{"d_model": 384, "parallel_block": false, "init_std_o": 0.0, "optimizer": "muon", "steps": 6602}
MLP neurons of a small language model. Each row is named by its layer, matrix (up: input weights) and neuron, and shows model dimensions 0-63. Each number is 128 + 24 x the weight over its row's rms, rounded and kept within 0 to 255.
After each neuron's rows, "fires after" lists the tokens most often just before its 100 highest values on Wikipedia text that the model never trained on.

L6.up1032 [124 174 117 132 130 184 120 149 159 151 143 131 147 115 145  66 135 150 100 197  71  98 129 137 140 127 116 110 156  87 114 137 196  96 126 158 153 122 132 137 128 141 100 145 128 127 127 135  94 122 169 144 110 136 132 153 145 146 111 156 178 100 119 150]
fires after: "1", "2", "0", "5", "6", "8"

L6.up1250 [127 154 149 124 128 149 168 143 121 161  99 130 112 139 109 102 119 139 114 146 133 103 123 117 127 162 104 115 104 132 112 100 149 117 100 124 120 110  98 160 157 122 117 135 188 151 120 145 100 113 188 130 128 142  81 145 105 153 133 123 191  91 158 141]
fires after: "\n", "qu", " St", " M", " st"

L10.up417 [159 108 104 124 112 142 119 130 161 164 113 104 139 101  66 113 143 125 125 154 128 154 117 128 111 114 155 134 140 139 103 115 111  91 139 147  91 151 131 153 146 105 116 156 120 110  96 157  92 138 150 169 172 128 128  85 111 100 112 127 145 106 102 131]
fires after: ".", " ="

L7.up421 [139 137 153 181 104 113 152 145  93 129 122 125 154 112 119 145 144 128 152 118 111 158 116  74 190  97 132 146 137  93 110 151 132  79 159 108 135 113 143  93 165  92 154 135 109 137 121 155  91 173 137 157  87 112 152 126 157 152 135 148 156 132 104 102]
fires after: "-", "al", " N", "ar"

L2.up982 [111 143 134 136 103 128 156  87 104 128  97 110 127  90 140 111  70 105 162 136 129 147  62 168  95 118 156 131  70 143 155 119 137 131 162 103 138 141 149 154 117 147 124 116 140  98 177 106  86 124 119 128 156 117 116 144 113 119  88 128 126 142  95 160]
fires after: "\n", " F", "g", "."

L7.up294 [130 109 151  98 100 161  88  85 129 167 138 116 117 130  95 117 112 137 119 123 202 142 117 107 152 119 174 143 124 131  90 130 161 105 154 121 134 110 126 150 132 141 105  87 146 116 140  86  70 118 133 144 118 131 160 140 132 118 192 121 146 106 108 164]
fires after: " K", " Ch", " S", " M", " B", " P"

L10.up293 [117 179 189 193 128 140 175 143 107 127 146 121 130 189  86 170 157 109 138 138 145  93 115 138 154 112 168 117 135 167 155 128 149 120 130  72 111 147 132 106 120 105 161 145 121  73 152 189 145 125 151 140  97 102 109 153 118 142 145 175 156 125 111 133]
fires after: " ", "2", " (", "0"

L6.up865 [149 116 155 142 139 129 130 114 123 169 153  94 133 125  98 153  96 138 141 121 186 118 114 145 138 140 136 105 120 174 119 106 178 134 138 119  94 138 119 116 156  93 141 132 120 118 126 121 109 107 121 104 153 130 116 130 117 115  85 157 182 117 143 142]
fires after: "==", " (", "-", "\n", " \""

L2.up548 [131 213 112 173  69  80 146 117 115 141 143 116  94 170  92 146 119 117 112 132 147  83 126 145 164 117 179 128 120 128 112 118 163 131  92 116 139  81 120 159 121 109 220 163 116 145 114 124 131 139 121 142 131 125 163 117  95 138 143 124 106 140 142 156]
fires after: "a", "F", " b", " B", " h", " r"

L2.up519 [138 148 142 123 130 120 154 156 168 133 110 118 106 173 132 177 179 136 155 136 151 170  97 131 153 115 142 107 139 122 108 142 125 126 130 103 129 154 130 194 137 135  83 148 160 107 121 119  89 137 138 133 121 123 134 128  95 114 147 127 108 129 111 155]
fires after: "it", " Al", " G", "bum", " S", "il"

L6.up392 [133 123 166 125 145 120 103 132 126 138 100 131 121  83 125 115 153  77 133 157 153 102  92 104 121 132 127 120 137 141  94 120 163 157 139  85 126 115 161 123 135 119 182 106 132 114 119 145  93 171 115 159 200 132 137 128 125 125 142  98 160 111 129 122]
fires after: " C", " c", " cl", "H", " H"

L6.up83 [142 142 120 105 100 139 168 116  80 100 162  76 163 108 135 147 125 175 105 139 145 179 121 155 154 139 127 118 137 142 122 115 146 159 167 117 105 141 172 108 116 148 159 145 167 104  82 114 124 126 160 115 115 131 100 139 137 104 103 153 132 136 147 153]
fires after: " ", "op", " de", " st", " work", " l"

L10.up1415 [214 159 154 145 112 111 164 148 121 141 122 107 170  79  97 128 111 128 121 129 105 175 118  80 129 121 139 138 178 111 118  90  98 149 107 167  93 144 176 138 143 138 127 128 112 102 130  93  93 121 104 139 140 170 105 151 152 121 108 166 134 117 101 100]
fires after: ".", " (", " re"

L2.up223 [189 170 108 137 125 121 167 149 117 133 106 160 114  96 119 122 156 132  96 122 140 113 120  83 103 119 127 136  97 153 131 156 121 104 129 168  62  99 142 190 132 143  96 143 144 149 113 111  95 139 175 140 121 113  86 111 132 130 119 146  94 117 118  75]
fires after: "'", " with", " on", " of", " from"

L6.up857 [189 133 162  92 140 148 120  88  84 164 105 146 127 192 166 138  66 140 126 153  96 139  97 142 105 117 135 138 107 140 148 133 132 113 123 153  68  98 124 159 148 111 139  94 123 147 121 132 107  87 137 141 150 136 104 141  86 151  88 134 110 106 109 143]
fires after: "-", " the", " a", "igh"

L2.up290 [144 118 154 128 116 137 119 148 106 147 148 149 120  85 157 115 111 143 100 111 106 158 142 164 132 117 157  85 143 137 170 112 139 120 157  87  87 134 107 145 165 111 109 114 128 161 121  71  88  89 151 123 144 156 124 135 110 157  84 126 129  54 138 141]
fires after: "\n", " (", " \"", "==", "===", " M"

L7.up748 [151 130 146 175 108 142 140 108  94 133 165 101 121 127 130 192 113 108 159 152 106 162 144 121 132 112 141 131 127 117 127  94 182  74 138  79 148 176 109 112 172 112 160 162  89 154 173 133 145  90 135 116 121 141 107 134 143 142 127 160 161 167 115 118]
fires after: "0", "a"

L2.up1285 [119 113 118 145 112 135 121 184 177  98 142 161 115 109 121  97 120  92 155 162 125 130 169 144 130  86 176 146 124 110 104 107 162  98 171 102 113 104 124  98 121 129 148 121 136 129 102 142 128 127 133 112 113 140 138 149 126 111 133 103 158 146 107 122]
fires after: " V", " D", " d", " v", " Am", "v"

L7.up1498 [112 138 125 159  86 160 146 111 142 156 141 130 100 114 126 139 143 113 133 117 125 111  94 104 110 127  84 157 125 121  79 149 112 113 110 142  90 114 139 135 156 149 113 111 149 136 128 131  91 147 121 129 112 130 108 126 150 143 113 137 108 104 173 145]
fires after: ",", "'", " as", "ie", " was", " of"

L6.up1493 [151 143 153 119 128 158 141 131 140 180 103  93 105 103 125 174  86 117  87 101 151 113 112 108 125 129 107 107  99 146 150 135 159  99 177 117 121 126 139 163 104 114 133 122 117 155 122 132 173 136 136 140 182 143  98  67 157 131 157 110 137 102 160 126]
fires after: "2", "1", "7", " ", "9", "own"

L2.up637 [137  70 162 116 144 123 128 116 119 129 147 103 138 135 144 140 116  86 118 100 145 124  94 168 191 124 118 143 130 136 128 100 174 124 133 142 113 104  92  93 104 117 175 153 141 110 114 145 105 135 129 130 150 127 120 124 132 164 131  99 136  97 121  97]
fires after: " D", " L", " B", " R", " H"

L2.up714 [153 136 110 125 103 136 126 134 139 108 112 143 135 123 131 123 112  79 119 133 115 137  84  95 131 131 146 132 121 107 153 137 131 115 123 127 157 155 176 114  99 134 154 123 129 135 128 109 104 155 149 110 106 151 134 156 119 132 157 122 125  79 145 155]
fires after: " M", " m", "m", "b", "p", " p"

L2.up197 [162 147 147 100 142 160  98 137 129 147 118 113  68 117 142 121 105 119 135 156 138 135 116 131 161 123 114 155 151  92 165 106 134 106 148 148 160 147 123  84  86 153 135 137  97 127 152 185  98 178 130 124 127 185 157 145 137 103 153 157 114  84 133 128]
fires after: " M", " m", "M", "he", " Comm"

L10.up389 [111 117 172 110  96 109 134 110 130 153 106 184 128 164 133 160 129 112 146 126 140  92 150 143 150 134 116 115 130 137  92 134 135 151 142  95 118 124 169 134 111  65 152 138 132 108 123 137 119 145 120 141 115 111  90 144 122 141 173 141 146 147 144 110]
fires after: "0", "-", "9", "z", " N", "i"

L2.up1326 [158 138 111 142  98 163 110 100 118 103  75 150 124 120 120 161 123  92 154 127 136 192  66 150  88 150  64  64 117 104 167 167 120 140 127 113 157  79 147 168 160 145 117 124 126 140 102 168  96 111 133 115 113  89 144 107 137 111 111 128 116 140  89 105]
fires after: " h", " c", " j", " G", "arg", " B"

L6.up650 [138 137 149 117 177 131 156 129 138 158 132 139 139 157 104 117 130  95 128 159 124 124 131 114 134  92 163  96 115 140  74 117 175  96 171 118 168 147 120 149 134 105 113 129 142 138 101 141 176 164 122 126 130 140 158  91 140 137 147 112 128 131 130 158]
fires after: "9", " ", "1", "8", "2"

L2.up1377 [151 146 151 160  96 129 162 130 139 101 140 141 148 187 128 183 171 132 156 103 145 156  96 165 170 140 127 106 161 129 207  96 180 114 130 116 117 143 128 124 121 118  91  87 147 101 152 161 127 150  95 133 156 167 127 186 143 135 144 127 100 150 146 124]
fires after: " g", "h", " G", "il", "ver", "op"

L2.up1027 [112 122 118 128 103 103 134 133 125 187 103 155 101  97 120 129 107 134 162 150 135 122 139 120 159 140 125 132 154 220 111  94 153 157 153 115 110 170 105 152 129 138 173 151 106  89 173 103  95 134 145 106 128 146 106 166 106 141 126 109 143 136 167 146]
fires after: " S", " M", "S", " l", "C", " L"

L2.up663 [150 143 136 184 115 135 110 105 139 149 103 166  95 171  67 120 107 151 103  89 149 122 116 146 113 127 124 147 103  89 107 140 137 153 101 119 133  95 154 125 124 152 157 109 109 129 126 129 146 118 136 126 141 122 185 129 117 124 158 164 136 169 140 116]
fires after: " f", " r", "a", "ol", " g", " G"

L2.up994 [142  77 140 132 116 126 118 153 146 117 123 130 124 141 114 128  82 139 116  98 151 162 144 128 133 170 186 146 147 160 119 122 170 166 166 110 100 149 124 112 137 113 137 112 103 132 118 128 147  82 143 135 136 122  85 100  95 114 112 124 137 137 114 130]
fires after: "\n", "==", " (", " \"", " Mc", "-"

L7.up1150 [142 112 148 149 128 143 168 131 136 148 160 138 116 176 121 184 114 108 115 135 134 116 174 131 159 134 141 160 152 165 129 136 130 112 153 146 108 160 178 168  94 129 131 170  96 146 122 128 156  99 111 102 122 133 103 141 151 154 162 194 117 177 170 114]
fires after: " ", " d", " D", " inv", "D", "0"

L6.up833 [135 141 115 144 143 193 149 142  98 118 118 137 105 145 108 155  83 149 138 104 137 118  87 119 177 135  96 158 154 132 181 108 119 156 137 112 140 152 102 100 135 143 118 128 110 162 171 138 151  93 155 116 116 128 104 125 163 134 126 156 142 107 133 120]
fires after: "\n", " l", " m", "1"

L7.up869 [110 166 150 115  97 135 131 121 177 139 137 124  90 148  80 128 140 155 165 151  97  83 126 118  73 135 110 125 177 125  74 109  93 107 131 111 155 113 153 129 129 164 131 115 193 134 157 161  97 141 140 139 149 154 109 169 111 158 142 152 154  95 129 108]
fires after: "2", "1"

L2.up436 [140 142 132 199 108 112 105 153 145 121 101 142 118 123 174  99 145  80 119 135 157 123 144 182  85 105 132 138 124 120 104 132 107  88 126 124 151 171 103 127 144 155 124 155 187 165 170 122  85 133 136 131  90 136 155  98  89  76 149 116  80 109 153 142]
fires after: " to", " has", " have", "th", ")"

L2.up1475 [130 188 103 159 161  94 151 145  94 146 109  96 116 132 117  86 177 115 128  83 157 145 109 127 122 126  92 137 105 156 127 138 128 103 200 106 127 100  96 120 113 165 103 135 162 124 122 149 149 139 109 147  95 114 169 132 131 138 160 143  79 129 127 126]
fires after: " l", " sm", " L", "ar", "m", " N"

L2.up318 [108 116 117 170 125 142 116 139 143  92 128 177  92 137 144 107 123 144 113 114 150 147 106 129 103 159  95 115 126  91  78 119 143 106 136 140 154 124 148 121 112  94 106 138  97 110 163 155 127  95 124 179 118 162 159 149 137 149 125 146 104 103 138 138]
fires after: " N", " K", " n", " W", "W", " st"

L2.up576 [156 103 136 127 147 133 128 135 135 137 112 125 157 108 118 142  98 161 130 118  89 170 174 139 102 112 138  95 173 133 144 131 148 150 169 115  66 125  97 146 157 143 146 149 135 170 111 133 137  75  99  99 119 136 108 112 109 151  86 125 121 102  61 167]
fires after: "\n", " \"", "===", "=="

L2.up1245 [125 101 125 163 127 121  76 124 147 112  88 141 159 142 128 110 101 137 121 130 136  87 152 150 141 113 131 130 111 131  82 144 164 136 152 120 142 134 128 136 130  98 129 111  82 106 150 132 121 111 134 130  83 143 182 137 159 145 126 136 112 118 148 145]
fires after: " N", " n", " is", "g", "qu", " rem"

L2.up716 [135 103  98 116 134 178 126 131 125 112 138 215 104 127 122 113 161 112 102 127 138 191 117 159  90 103 137 140 117 129 175 166  84 164 135 131 155 141 157 112  93 195 121 150 116 116  91 138 132 170 134 107  93 120 122 136 116 102 134 128 122 120 120 155]
fires after: " B", " D", " H", " h", " p", " L"

L10.up1455 [110 138 137 111 141 127 134 150  69 118 129 105 126 122 120 131  70 148 139 120 144 135 112 132 155 134 147 127 151 122 142 114 180 127 157 133 142 140 136 141 125  75 170 171 108 103 126 139 121  80 119 131 106 114  71 140 155 122 158 192 129 136 122 112]
fires after: "0", "2", " "

L2.up511 [128 154 146 148 123  94 116 124 122 115 137 142 142 170 139  71  73 169 144  95 150 110 126 133 137 103 141 113 129 116 137 129 156 136 144 129  96 127 113 135 150 146 117 155 154 143 149 143 120  91 128 163 111  75 152 120 110 113 123 152 125 132 133 111]
fires after: " was", " is", " ass", "s", " Ass", "ee"

L7.up1050 [ 88 115 133 128 150 147 123 151 100 145 137 142 112 103 116 109  98 121 126  98 126 114 126 155 108 139  97 192 141 104 140 184 112 136 154 125 106 137 127 123 148  91 136  97  69  98  88 108 123  92 161  97 178 114 134 131 117 178 140 155 136 137 162 142]
fires after: " |", ").", ":", ".", " a"

L2.up1258 [ 96 120 107 102 157 132 144 122 140 168 105 135 145 147  90 126 108 108 153 120 171 162  93 148 127 142 106 101 146 137 179  92 133 149 136 132 144 116 104 125 108 135 127 114 142  88 142 117 107 176 149 131 165 128 140 106 109 117 124 137 120 116 171 174]
fires after: " p", "am", "and", " M", " j", " sub"

L6.up781 [144 141 180 161 144  90 128  94 105 105 103 163 126 177 163 124 119 109 143  57 110 119 138 114 145 142 127 122 124 121 128 125 125 116 128 139 110  77  84 157 129  96 111  97 100 149 112 114 134 112 130 149 138 181 117 149 142 161 134 108  96 100  65 103]
fires after: " a", " the", " of", "ing"

L6.up1139 [152 161 112 168 117 147 131 132 113 170 111 128 107 130  77 106 132 121 126 170 133 127 126 120 119 149 116 161 130 158 127 158 111 128 141 146 143 113 122  77  93 136 144 149 107 104 144 121  62  98 113 174 171 139 157 164 127 146  99  77 128 137 128 144]
fires after: " C", "a", "anc", " c", "y", " B"

L2.up1478 [146 141  87 103 164 155 146 121 157 108 123 114 141 139  95  92 126 118  87  88 124 115 131 150 159 124 118 114 109 120  99 142  99 141 140 193 101 147 116 127 149 126 118 126 108 125 149 138  84 148 120 115 147 115 155 134 122  91 141 131  85 126 144 163]
fires after: " m", " y", " M", " h", " H", " o"

L2.up370 [138 137  98 127 109 159  84 166 117 131 146 106  91 129 126  79 117 145 113 102 115 120  73 104 127 119 124 150 134 142 110 109 114 161 113 163 112 109 114 137 127 137 113 107 146 108 136 105 109 113 130 146  79 109 127 156  95 110 158 125 127  92 124 152]
fires after: " s", "ark", "uc", " Ch", " exp", " S"

L2.up1129 [124 133 148 112 125 116 108 125 128 111 126  77 118 114 104 163 135 119 130 134 111 126 130 128 135 113 140 103 161 136 102 123 196  96 140 159 164  97 113 101 117 120 138 176 158 118  81 122 125 112 167 111 178 142 119 120 120 124  93 111 103 128 152 162]
fires after: " p", " P", " B", " d", " D", " Y"

L7.up760 [132 127 117 117 103 163 104 118 156 122 114 169 107  75 177 104 119  98 113 162 163 194 113  89 131 119 144 146 131 138 127  78 124 130 123 119 153 123 108 150 130 127 156 107 117 119 167  65 148 175 140 156 123 166 116 140 125 106 116 152 110 111 143 131]
fires after: " M", " L", " St", " F", "A", " of"

L2.up740 [157 102 114 131 131 166 116 135 105 120 138 126 115 137 116 122 134 125 122 163 123 143 130 142 181  84 180 114 125 120 134 153 128 124 107 129 151 110 159 161 149 116 172 144 164 112 171 141 132 118 156 163 129 105 137  88 101 124 116  85 174  85 111 118]
fires after: "1"

L2.up455 [128 148  99 179  94 131 151 159 159 135 112 133  92  88 136 138 153 102 106 135  93 172  99 143 143 140 112 126 133 158 131 137  74 142  88 130  68 145 159 142 159 180 114 121 132 155 105 153 135 179 110  93 135 179 115 124 130 123  96 133 171  69 129  89]
fires after: " M", " Mar", " m", "G", " In"

L2.up132 [132 102  91 141 132 119 123  95 177  92 161 132 117 140 117 119 127 105 113 133 120  90 131 142 130 151 153  97 120  95 148 166 167 144 113 153 141 158 106 155 118 156 102 171 104 118 144 121 140 173 142 135 154  84 152 148 165 114 142 152 130 124  68 180]
fires after: " h", " H", " st", " f", " pro", " ="

L7.up256 [161 114 164  97 142 121 128 181 128 118 154 121 145 145 136 115 121 135 164 143 114 130 141 178 124 105 151 142 141 129 154 131 141 142 165 136 154 124 113  92 132 105 128 154 111 123  98 158  98  97 132 146 102 125 153 144 146 151 122 150 101  88 127 147]
fires after: " re", " d", " v", " was", " D", " a"

L2.up355 [128 130 120 114 149 114 142 133 110 177 127 171 103 106  81 152 123  96  83 136 154 146 151 142  98 172 147 171 163 134 121  83 138 160 149 109 153 119  92 120 111 114 154 125 126  80 136 157  92 141 110 128 141 108 145 134 119 101 153 121 121 115 156 132]
fires after: " T", " c", " C", "am", " M", " acc"

L6.up1207 [144 137  98 113 124  84 152 122 130 130 131 140 177  99  95 129 143  92 145 149 127 103 135 136 138 148 141 130 160 151 149 131 153 151 135 107  89 116 147 152 119  95  90 146 173 105 151 161 133 118 106 118 131  89 126 129 126 144 171 136 133 148 133 116]
fires after: "-", "0", " ", "an", "–", "ag"

L2.up1373 [148 142 129 136  78 115 123 117  82  90 137 159 128 162 124 111 146 135 158 124 118 120 143 115 149 127 135 126 165  92 130 113 109 177 122 146 113 109 133 115 137  89 109 145 112 132 188 123 132 143  80 145 129 119 144 152  91 115 120 143 140 117  97 111]
fires after: "%", "s", " S", " was", "re", " all"

L6.up745 [117 130 131 168 166 141 156 131 109 133  92 117 148 122 119 141 106  79 136 108 122 115  74 148 146 129 119  98 117 138 167 112 137 111 117 136 156 114 141  97 107 118 131 100 157  99 149 123 127 166 156 161 130 179 101 128 115 113  96 123 110 171 113  94]
fires after: " B", "ir", " g", " b", "ight", " G"

L6.up282 [153 190 106 130 112  66  77 150 159 120 116 141 157 134 161 160 111 167  94 119 155 104 115 130 134 114 137 155 103 131 156  80 117 101 133 113 154 157 140  95  88 125 158 153 149 130 127 145 134 148 121 131 150 114 122 139 110 128  81 129 128 101 174 109]
fires after: " In", " in", ",", " Con", "ch"

L10.up194 [128  91 111 110 127 146 144 129 130 109 112 118 107 137 100 145 130 170 158 125 128 108 131 127 120 153 155 136 130 127 146 132 136 186 145 153 136 148 120 126 183 127 135 132 165 136 138 153 149 114 112 130 110 130 132  80 156 128 169 127 105 134 151 116]
fires after: "1", "2", " was", "5", "\n", " "

L2.up188 [132 155 132 190  93 138 123 197 124 121 155  82 153 129 104 134 131 123 118 137 108 191 112 150 123 105 162 176 201 117 132 149  78 174 117 107 130 100 167 124 103 113 107 115 111  72 138 124 106 133 124 156 100 137 146  98 145 143 124 119 128 158 147 125]
fires after: " T", " D", " t", "T", " d", "t"

L2.up1296 [118 130 127 122 135 138 111 178 135 154 128 135 142 135 149 141 112 115 135 112 165 171 100 110 152  76 173 120 160 147 138 162 144 116 142 111 152 116 113  81 138 125 130 114 128 115  99  88 108 105 100 118 133  98 143 121 166 121 127 144 147 122 145 112]
fires after: " d", " int", " cont", "d", " D", "iber"

L2.up1013 [115 171 148 152 117 133 138 128 134 124 118 150 130 133 113 108 142 111 107 151 125 170 161 124  86 116  79 144 114 121 124 123 125 122  90 119 129 100 118 135 132 139 142 106 116 136 120 154 115 142 119  86 142 144 119 148 126 127 156 136 126 113 166 136]
fires after: " M", " m", " Ch", " T", "ob"

L2.up980 [ 67 173 160 135 186 136 113 120 146 153  85 158 126 139 162 147 161 125  85 134 174 141 144 185 110 109 105 115 127 128 147 158 161 109 158 142 111  99  97 117 127 177 107 140 121 133 133 140 147 142 142 124 120 172 114 122 134 147 127 172 125 137 117 122]
fires after: " l", " sm", " L", "m", "e"

L7.up592 [131 155  96  94 116  90 141 146 171 119  97 172 132 163 138  94 185 102 128 105 148 128  92 135 133 110 179 196 114 123 109 126  93 113 129 144 126  93 141 121 122 187  85 133 139 146 135 128 113 119 155 143 111 140 135 104 118 107 127 122 118  95 123  95]
fires after: ".", "\n", " In", ","

L7.up129 [ 94 136 122 125 141 154 100 119 155 132 137 169  63 152 107 121 108 152 162 142 106 129 140 108 160 168 163 122 110 113 129 142 125 144 153 128 149 119 146 185 163 156 148 125 129 123 124 138 108 133 147 126  73 144 118 143  74 143 126 125 202 107 122 113]
fires after: "1", " St", "0"

L2.up1344 [134 110 144 110 146 125 137 123 141 120 104 140 121 120 112 118  79 181 139 101 129 154 130 134 136 145 163 118 148 171 120 147 180 126 136 107 105  86 126 183 144 117 118 146 127 124  86 138 138 111 132 118 131 140 100  87 113 112 121 116 133 126  85 144]
fires after: "\n", "==", " \"", " ("

L10.up1532 [120 126  78  80 110 127 151 125  99 126 147 121 143 141 131 137 149  82 113 143 130 175  83 169  87 166 151 129 126 121 144 149 103 146 184 116 157 126 131 144 112 144 133 162 107  97 103 128 103 132 123 181 154  98 121 142  82 151 138 123  94 175 124 165]
fires after: ".", "\n"

L2.up1303 [166 141 117 110 165 170 101 115 159 123 109 139 123 124 152 127 153 129 107 162 146 133 143 164 130 111 120 102 125 135 110  87 116 143 188 152  78 111  97  83 126 120 141  94 117 118 174 121 149 168 146 172 106 174 156 140 110 106  86 143  89 101 190 131]
fires after: " Comm", " M", " rem", " m", "it", "ec"

L7.up1285 [159 167 132 129 142 138 148 130  96 108 146 119 121 120 106 122 142 156 108 100 152 110 106 124 127 116 136 126 124 144 122 132 116 177 132 136 114 135 118  80 113 136 130 125 100 148 148 112 131 110  99 134 176 106 144 168  72 106 108 163 170  82 129 157]
fires after: ".", "\n", "p", "T", "ly", " ("

L10.up956 [ 89 136 138 142 130  86 116 139  89 106 134 172 140 114 150 108 156 125 171  94 135 122 120 153 122 144 142 172 138 150 173 107 108 164 113 168 172 145 113 118 202 112 119 124 123 101 130 107 113 118  83 130 105 104 157 118 155 107 158 158 132 159 191 118]
fires after: "\n", " was", " later", " the"

L7.up1388 [122  96 112 128 116 127 197 101 178 113 107 134 138 129 145  89 126 122 127 108 149 138 158 104 162 193 136 135 163 138 127  93  92  80  97 127 119 175 151 166 165 125 157 167  94 155 133 167 108 149 139 162 141  64 122 111  56 126 127 129 151 112 162 131]
fires after: "y", " A", " sy", "er", "ir"

L2.up512 [143 103 109 153 118 127 133 169 102 179 145 112 124 145 158 123 166 147 150 107 113 101 141 129 114 171 130 161 132 125 156 135 143 183 172 139  85  83 101 141 132 124 127 143 124 130 150 165 135 141  94 143 118 100 120 117  94  73 141 102 115 156  87 101]
fires after: " r", " ar", " S", " gr", " J", "s"

L2.up154 [129 160 140 136 143 127 156 165  85 135 150 142 127 161 103  87 146 122  73 108 145 148 145 153 123 136 113 131 179 144 143 115 110 156 102 104 132 116 118 168 134 141 104  73 116 149 123 122 183 151 101 109  99  92 146 153 133 165 131 135 123 107 125 140]
fires after: " m", " Mar", " B", " T", " r", " ro"

L7.up652 [131 126 124 138  87 102 101 159 130 156 117 166 145 100 111  76 119 153 112 142 126 166 118 122 114  77 137 107 120 138 148 139 149 150 131 134 140 140 192 123 156 131 141 129 145 121 111 129  83 111 110 177 117 142 117 129 149 148  92 132 110 114 128 122]
fires after: " is", ",", " re", " as", " dis", " one"

L6.up871 [163 102 129 155 160 136 152 154 138 126 127 130 123 144 125 121 154  80 153 133 156  73 150 135 130 125 122 108 102 141 117 134 193 110 148 126 124 149 160 110 128 138 105 105 159 153  82 114 144 139 127 101 136  91 115 143 116 135 100 136 139 118 136 147]
fires after: "1", " "

L2.up170 [124 110 141 138 140 163 110 157 174 137 110 178 138  93 135 126 117 104 166 151  90 126 131 143 129 114  82 100 102 108 129 116 139 130 137 105 115  93 128 159 134 173  58 101  94 113 113 126 124 145 166  94 125 152 115 121 107 136 127 113 134  92 138 119]
fires after: " M", " m", "m", "re", " Eng", "embers"

L2.up229 [147 134 112 117  97 129  87 142 156 107 135 158 136 116 161 139 112 100 165 120 125 155 119 126 121 149 138 136 142 122  84 133 106 127  89 118 134 143 124 129 101 164 155 124 122 156 148 124 103 140 127 127 107  89 118 109 145  88 191 132 136 141 139 126]
fires after: "ad", " L", "stit", "ig", " N", "ib"

L2.up1460 [116 119 128 117 169 132 124 132 132 132 116 153 115 110 157 147 121  97 163 113 171 158  95 145 165 144  99  87 107 163 152 146 132 178 152  96 112 128  94 132 105 156 157 173 121  86 132 163 125 180 112 135 130 112 102 124 122 132 129 129 143 127 123 147]
fires after: " L", " l", " d", "ell", "."

L7.up18 [139 169 101 119 106 110 112 148 139 111 128 133 116 166  92  84 136 136 125 106 123 124 104 128 170 125 133 143 137 152 168 128 125 119 146 122 168  96 110 127 147 134 136 126  99 145 110 136  98 148 158 147 111 131 140 183 137 117  89 116 128  97 172 129]
fires after: ".", ","

L7.up944 [174 182 129  75 151 161 148 133 127  84 109 120 130 139 116  76 142 123 120 106 150  93 143 132 136 109 137 136 113  87 109 123 130 197 118  97 126  92 161 115 117 147 134  73  97 125 101 147 123  98 128 155 154 165  78 132 106 122 156 146 101 129  80 173]
fires after: "\n", ".", "-", " |", ":"